Part of a small language model's weights.
Size: 15 layers, width 192, vocabulary 1796.
Architecture: learned positions, biases, tied embeddings.
Training: a variant of Muon for these matrices, 5570 steps.
MLP neurons of a small language model. Each row is named by its layer, matrix (up: input weights; down: output weights) and neuron, and shows model dimensions 0-191. Each number is 500 + 50 x the weight over its row's rms, rounded and kept within 0 to 999. Numbers have three digits each.
Before each neuron's rows, "fires on" lists the tokens most often at its 100 highest values on Wikipedia text that the model never trained on.

fires on: "ol", "ro", "ant", "ort", "ly", "ever"
L9.up343:504489430540500446376397475532506513464472632561472409532565473633454519480593439539581514545488602485423533471412536470479398525489499525465469462554558500557490547531512535478533530474580538485448471563457520479483461552577500487482487459525407500533443574477511479467521535550514569575490524565504513493433470544533499371430461573486547567493545506443551637425518523461533502456522557520581467538524485465479541485498494375534453519514485499452467553451512503410571480407521507465494474414466455573468497502434425591489485486521536534492450622465488582443445539506457506532
L9.down343:574541452468529490539460483297484398582445453427638486448511548519466426529464579500440499535531474472544454506480534511519530437497526514516423590467493589586568483604531552483472523523491432574480520522586456571537473530521465519506429490513546456593544446465488550489557420443462577515594449583504482525527459474495548439524481514485545555555513474528523584466535517473515431580458498452446502507532612470452495495470551481412517516483512540416510418510502513511434529472536436565499506516446550477401515431548469523455502426519537504473526452494559476543409436508389423450

fires on: "w", "b", "t", "h", "id"
L10.up321:426498464481515476422510533465483481498485564486544564554529511483514563507535425565545456384550487395431481515493424482499510459496449482460540479430499440418501609444478623506608518486460425488498481533470501450491499487429555450453560545621489479493497615548507569423477533586493530470547487581461504545497496591505470508487393482469467408526427635420451496534502492580524574515550486547536481464517538490511522490434620498448472486474510506448490543471587485465441473441537497481545503491438495496294489516559462562563489534497484550537468513551504550551425507521510583553
L10.down321:497581488476494517511592449483544500451485482542496462473549486584465476541472462488512534531512526437683537470479494485559589492491431443493499428479511495536453556571510413552494478513547557472544453450563447462574499450458511503500460491553429520536459512515617532570548487521573459460471478529519469491547512512540400594513438476480474512537547496526448465454422471508535454495443453513424469493528643503605454575524370459522487369507461539526448515485599473463555507447510455485483491581461494525428406511575501435557607564498481538391489576489570516524457507437371502521

fires on: "e", "le", " re", "ed", " ass", " "
L11.up590:487486540482575490536571470450448540499492551508535504471546554489547499452540501577504440540386447531438562503477388578514529356496473497458526540515499518488445449614501434518530486555515461454434482419550467490480520500499547550524506455454390563451415487519506640504513515480478492507479427495525491451601486489532499527404541510557492484586422561617427523598403490595468380458460536446486540504543443463583488460476506560519492471610548492465554469496534444624421542510498488539529519530451542510539507434508484459533451415604458520496491529495441552403492503577487515526
L11.down590:544486463513554439522414511496544380438533417423508501533510464565465427527405413408475577550587530449495447459521440554438530498508478471485450533546582425492455554465403487568585475498530585500518498520527600508433456478543554446452526514448582499535486395364476444453493506557447510450493535581575528511575525502448491532520572505512560519492464493486488472511547520449402563507434464493517506564447439489619574495560410523557389448533467550439427528428473493502507476526429564485463560543488540457575491521488568521628511532479478498470519497487562503581517557499460474518

fires on: "t", " career", "w", "h", " medal"
L5.up72:452528437499458407465494497549517490495433580548470465542488481440481546457433448450570562451496486615473478526483560491493457505480484522614478563544513553409510506433554509523550535513451439548515439553501484476506517540523540455637499451541552498585354498462575543464512500516471518533570445574553560493417438520483523463412482486604487355507494600541486561490494506589525606458496516508462477445500412545571527465476489516540469483569449492491535508434542554521433477442516620401501521498470465578425461419462517502551552465507381437522534471545513442537419546520453483473
L5.down72:449453479489462528521515532568488498576519526524539486571510471509534611553522466554428488564568453393445533444515436532467481584515516467518524574501471547517490568361492527527461525522478596440491517466482492504587500563622517494470466562452488472481517514497570427547505601433554507511363505464481507475462510521456468520504518457541466573518489513503503508497552464527620550416573544357550426460454455479445492415507431510529418403452534486492552553507478445436470511518510544419403498601499573476393519557532469517508536496578617506414474398444483472552502478479465477510

fires on: " re", " (", "y"
L11.up247:467451561504518502576537484438446523563464462494452550476492488393404372438548449556523439474507507583518474535527527542442476559497527557476501526491560433432569512544490440469449525525475565523447462398489478597538483525530509458515533417492385554512477473484468588497484512499543528446476511527538527490596522383493547495417518545502527578532526431550455628629530566482480559450503494401536522563488442498477524460531448472569510528565501508555501501471425491464478512468454556406525507554644458442474502497533474506493420498585516497462476504409480461410504635558420563501
L11.down247:542549515535515473527542461551529482480485519487446514541469433410475471433566448495483553477534452487591502546499487446433608410446551328539570487498597509524535525532453499507643484475534461527537446518508509498436485516580492495469499469404510547405449449464505555551525491503453536478495412521595517488510509473625604538404432462474540558497519633485520507546433454482551512575451543550495411465481585516496560507574496528498502505543490469383489527411467491474562406503574544496542437520467550455462512501482480528502481534501449480571528505521498446573561462367439421479

fires on: "j", "\"", "'"
L6.up4:477572425460509534469518500503538471475516422488508423513568582542547539530547472474547432501457546457551380516526537474477496517490458537500459403506476521517478540483406548483520450580547560444473581511503522484436624531516491502476443523502549499486459484490590505537429457467530527473527542591440430636477477409478459446525471466531601539393413497518531493524494508492484536540452565540579464388502469566509483494458535459462501404530600357551460456542523535467563615443485589414498601438477449536572463514467558484545487486453547533470517420562552503580473470462446441460
L6.down4:546499466448548504411475591453558601537447580530490484492496523442562474573527465510511382503479509396520570536505585459504480558475533481539470559461443533454424523489551481459549440557535559449458548509504558452473441580470471567478466405518476484451492539573505515476492494545404506562530431532429507564408447466513485452490504435554512485622531504494433441470616531494509504568473562493473553613504483479598518446459476596449558465506473382470486477570490532442437502454512475427494573505571520508388504437446492424537531504533534491470569544393554437560465492501550598459

fires on: "s", "ly", "ing", "y", "ant"
L5.up551:441437500428487454464519513490456535535533452523472495474514601594452538573559449554443518480445598490464514563495514511530534597486578498479471583504475552488550461563453470474517504539489506451415470506552429475538489504513543487581475460496449407454432525444479550477557620599454508528574572574562418546469482491536484401444451527524483434521514490489479523517533517463419518458492573466516512575594579478528426484556429476528492432577444560470480523491513420435414562520476495561567422460522494595512535493480416485364530471550527441499489546437415471644502521413493561457
L5.down551:561515552575463490554506459535505472618491596558478480508513515492527504408450539551461534529528571467545421431462510463566407538427465497512507457514441469485445543573616575485550501463521416553542525455540477556515500516406509532428480545452575490565527539497465516445483502540496581547545470503426545554388411512501515509494537401474506521457458561555478568472513514530544460485556393500511425535420488488526504581596581453538458489417600477527470535538466511496543362504549478531414538420370435475519510515529497588574497461446416504523492440505535425445484405504520523525

fires on: "h", "re", "l", "n", "rit", "id"
L7.up758:441541541438513442485454500514547523510504489565512532455503411590536528467487497513457517459582533497514501471457461451497426496558454530622629535484607433486533522426454549546445427519453490488470446475485517538575438527473535410442506548591451548470452464567570524529424519510574432433469424584471564554454481415623478512480418489521428518494426594515465483390529518555548470478519425516433474491493481578490527434501546481583558452453494580483453446551535498520386435529454498513527484434554538539448511591540517536552594546489510484552553451561534567545539461468554509408
L7.down758:446498501469517516580453498515575440470447529550488515465579443479485550422487449386526485501514450464499504513484436398458494504565582602432560509575596506505506523442514529489413461547451452491465464455490575512533537614490548518427478593575502491532445579463531505589492464455489558459582484533500526493488469587495518469483432532524477398530569504413545467649465514545514459426420495509470515499494533522505483488445408519454447514509518414499522475540517539588445433453465609572540525575478415495525499486373432510452492481534636549466532437434547531531539592495490500462

fires on: " ch", " per", " Ch", "ch", " con"
L8.up273:497436490482559476410480535459502522459493529506506409544531499454455499478468539406486539483483536412549560509548505490467535558479420511512555443491517445512578473494550515523477449569490452506499529518476558351496517441427455526370462558470496420544506467503514531449494451471524410477463548597525540480528428547394551497559553519478563509480468571485494555578569537515511516552517548488565477471544518548483461496476625428594477490490542490543505467520488622414509519507477443442599560419492419565622536422389434481414543570506621432526472485457527456461533531505402517534
L8.down273:511495476491502552553498539502519487515506512500607488531568410591357382496457482451469606512466542429486467487552402581491500541409440523548581495491437497498423516449498493502484448503597474539541473478508565487598440420468441509411436509430457468503521508487440508487501531520490534427423496493484540465488519541464552530565477435486610566556439603531475456513433535576556515493527489442588430498545522501518480547543515495538563464428493562535409512505495465537580489440526413505498461569481535542533432517556561558440576487456518454438467352470410550535550549518477445579

fires on: "n", "0", "9", "1", "inn"
L6.up119:452466479496554544498593566443522537537554421445495498524489491500500493629518550394551387478392533513452493523477463559529539389490466629621442454546498454467454600549430570453474527613487504505508483534455520487538485528486508501508502530454524449440481504458442550415535500496491514473442522421426466535544410441544585529511479476489458527605550489575426514575510513481495483497465529394489494434495540426468483472516561472487365485500474600520532554571530440534491538504542493420432459562448551578586553431567508528481519453494607512562497444514446529478488426498527509464
L6.down119:493479535454506519487468521477585475541490533537459549506428571421484586543523487474543540552503517447469592514458551471577532449497460445483528512498474552481634484580537466526505502467461523521547488448489517504556612531509413391526467502589504500553503456372572515524482494420574501506517483462391463423556481564449576423529501558452559440527521561454499554607514473418441467507519483453488444571554512402426446434496589451360484565517441532578527555514551496509484518455397516551519491408525521548443500459470490539472551581538529445492366509457521528563424470468509542492

fires on: "'", "g", "e", "i", "a"
L9.up265:503630490560454530424458426474465460494581485459548456459532489486509510518468509476507523493525512418439516415490572470477412382422484506489417541499506392552623487539417519475537423512438468488595483513585537545448562540473555499532440437519558434508476482463575545528566514525520517445419525535509480525511515469418474449520461576487515516435529500459519512578528559463591633564450575542577522563582638488516463502495468465473498511583602472451535488515547522585534456500472562496478509530566412445450480522481509460515465419455482478415572380543520495475459488538558480467
L9.down265:592582457478502521491598544506530511573486556481575517493489595433510591432552547562381536520382509637466464621432525467440491565578480496439452455501527456518438396482495426499463564450446485514503483406558498492537558471498466527558602415443447531537452499521557566528549570541569496607517491538534430477489426536495515516520502478482555524445522494504475522478478518520441458489485487446446486482494514494485554511491461483380441516401438471491529561482536531482507494512452532446470539432448473610516506548470530470408465517500409529520425557520462572526440485383569556441

fires on: " l", "t", " not", "b", " T"
L11.up725:450412482558513481451408509544435410526466462474467480594466375467525547469509543513498523429535546451497533502502421570511433559488577435440484548527694570528498551472442571572536481576535503522485463524551478461536482503441546439447489520605466543413449565450474568491529535535505515469529541404489512489500549389551558483405448459528450440461513541436510506598515462485525528572595496441444455454513422482490557521452427535462494505503494485524540508487522461563480490492548488435460559466454631567445587469435477561482449453543568515542582539478514514448466558486510513579
L11.down725:481558555427457471446444479535548494446487533525433480431521491537467552513410577523503525569516542428599476559469529496474506503535467480485584494390489544574457482521450503543473469432501509477499433469506459463482542546546541429454543501559383560462507552502516500471521532563525453490495563530489444520554558539511406518538478442448505434536454482569521440423466583407463480484510453565556425394561515473478494522560434447474454533446526511488604572405673616568565546431456637499556573506539522512546441462498479480473434449530545452444477453544601512511489495529454508433

fires on: " re", "s"
L6.up603:498599470518534480450518458471420518426489452559493551456505479589451494484456458470446451519555468589520397592554474452531450463486524581503535566444535521619465493567511498436626509534478471560445520445536460548537507521458411464445590378483520511496462449532465627465521517530429528477423454491442517448547475422414524477472490454473459581491518489597412605527445529509566403495585485442480512486508434523550515456569593480497546522572466512547529494556496584511500543377514541486581510472486486486519491435437546549477537496474430488600509588486476473460552581491538501460
L6.down603:497535532550489447543475514471491485482499512531450452471481466549557406500541507514398477539451529506549535431485543537462541434468419595516594645492517348569504486503536431398554511429509499531549460548549498519582529477541468459500497507495507492481597437541502596495530444536534619534445477517542500466556506489506495490568450464477534491496546497447353492418457490498480576452555497551439468507519531394431525514447510464474591502520445554491508498600407527530504460489542441449455417468524483507397594494531555542605504431513447445494562486426538453583562529509417457575

fires on: " ", "r", "1"
L9.up246:497536470540490447544519469485495583507578465426538484570485492503585503619485529542504472478532426574473505455418542498540509386473480514467477401528572511480500518484466522466446491508475471524547479473458550470442426525477491428423437587474554484405496468435513485473584404547522470472413521453450500450477469504483539482410561568477576579565442482534493505587582531478509529580580465559556543538531551472546395518460493541383498479531566469528497466544479500533559477413558520436501453543426604517483490399469457547509677441506509550454616467583436505491450524494478522466
L9.down246:493560560436421516529486437492533556418504544550500544592611488473550445515542435412497525524560500466400489528477461530417566567518474525518514445519550513541550414415502550456498391546641546501473463467553532522526476502505448446527444489434482508474490515466503639446610528555436512524466447499478526451504524550517475448487462557492448608457472539524509492478520430448610415517465533585529509489444522460500542501437483565588503493515601381394505540457636534495492561468504557553490508543464445516424456531447566490481486542548536446510484560417457484466471469520416452512

fires on: "st", "^{", "ical", "ber", " Sch", "ics"
L5.up209:518497479451476471486460442493558623522459515482478487458438480558531528541392508491524583585497619517560501520531480492481535526546422548528498491524431457470454472485568568543446572498570479585497424505476442511519593426474591444437490527544381487494429575353520502521468577383512497461487485586528513540439446421410515515437461513488530510564488559528474560440513511477540486410465436613452481433546480528458528501514425474559552516438426509487492437561530541518521545461533518536471552478535497429417454500446515583455541434595507536525561510484531624516548500418456450478
L5.down209:476507520549483495529501601527546551548500473567432509430474485540479536593526596586424536523509626322507495406492474447498471462547551469517432524521484492461474506482477444431509385458500513415444562491493568543436467495496536519520482423603499522400521554447506678507475441492466424464505498500512526480488413424645531517562516522480509495412534520562491499540551377511446459474444582512519504534530471465472587554423542520532599446449592514511536544432548498502481495484558492454507486474448528514485529497480436452438539476499538474490458565557465509566451521508551454489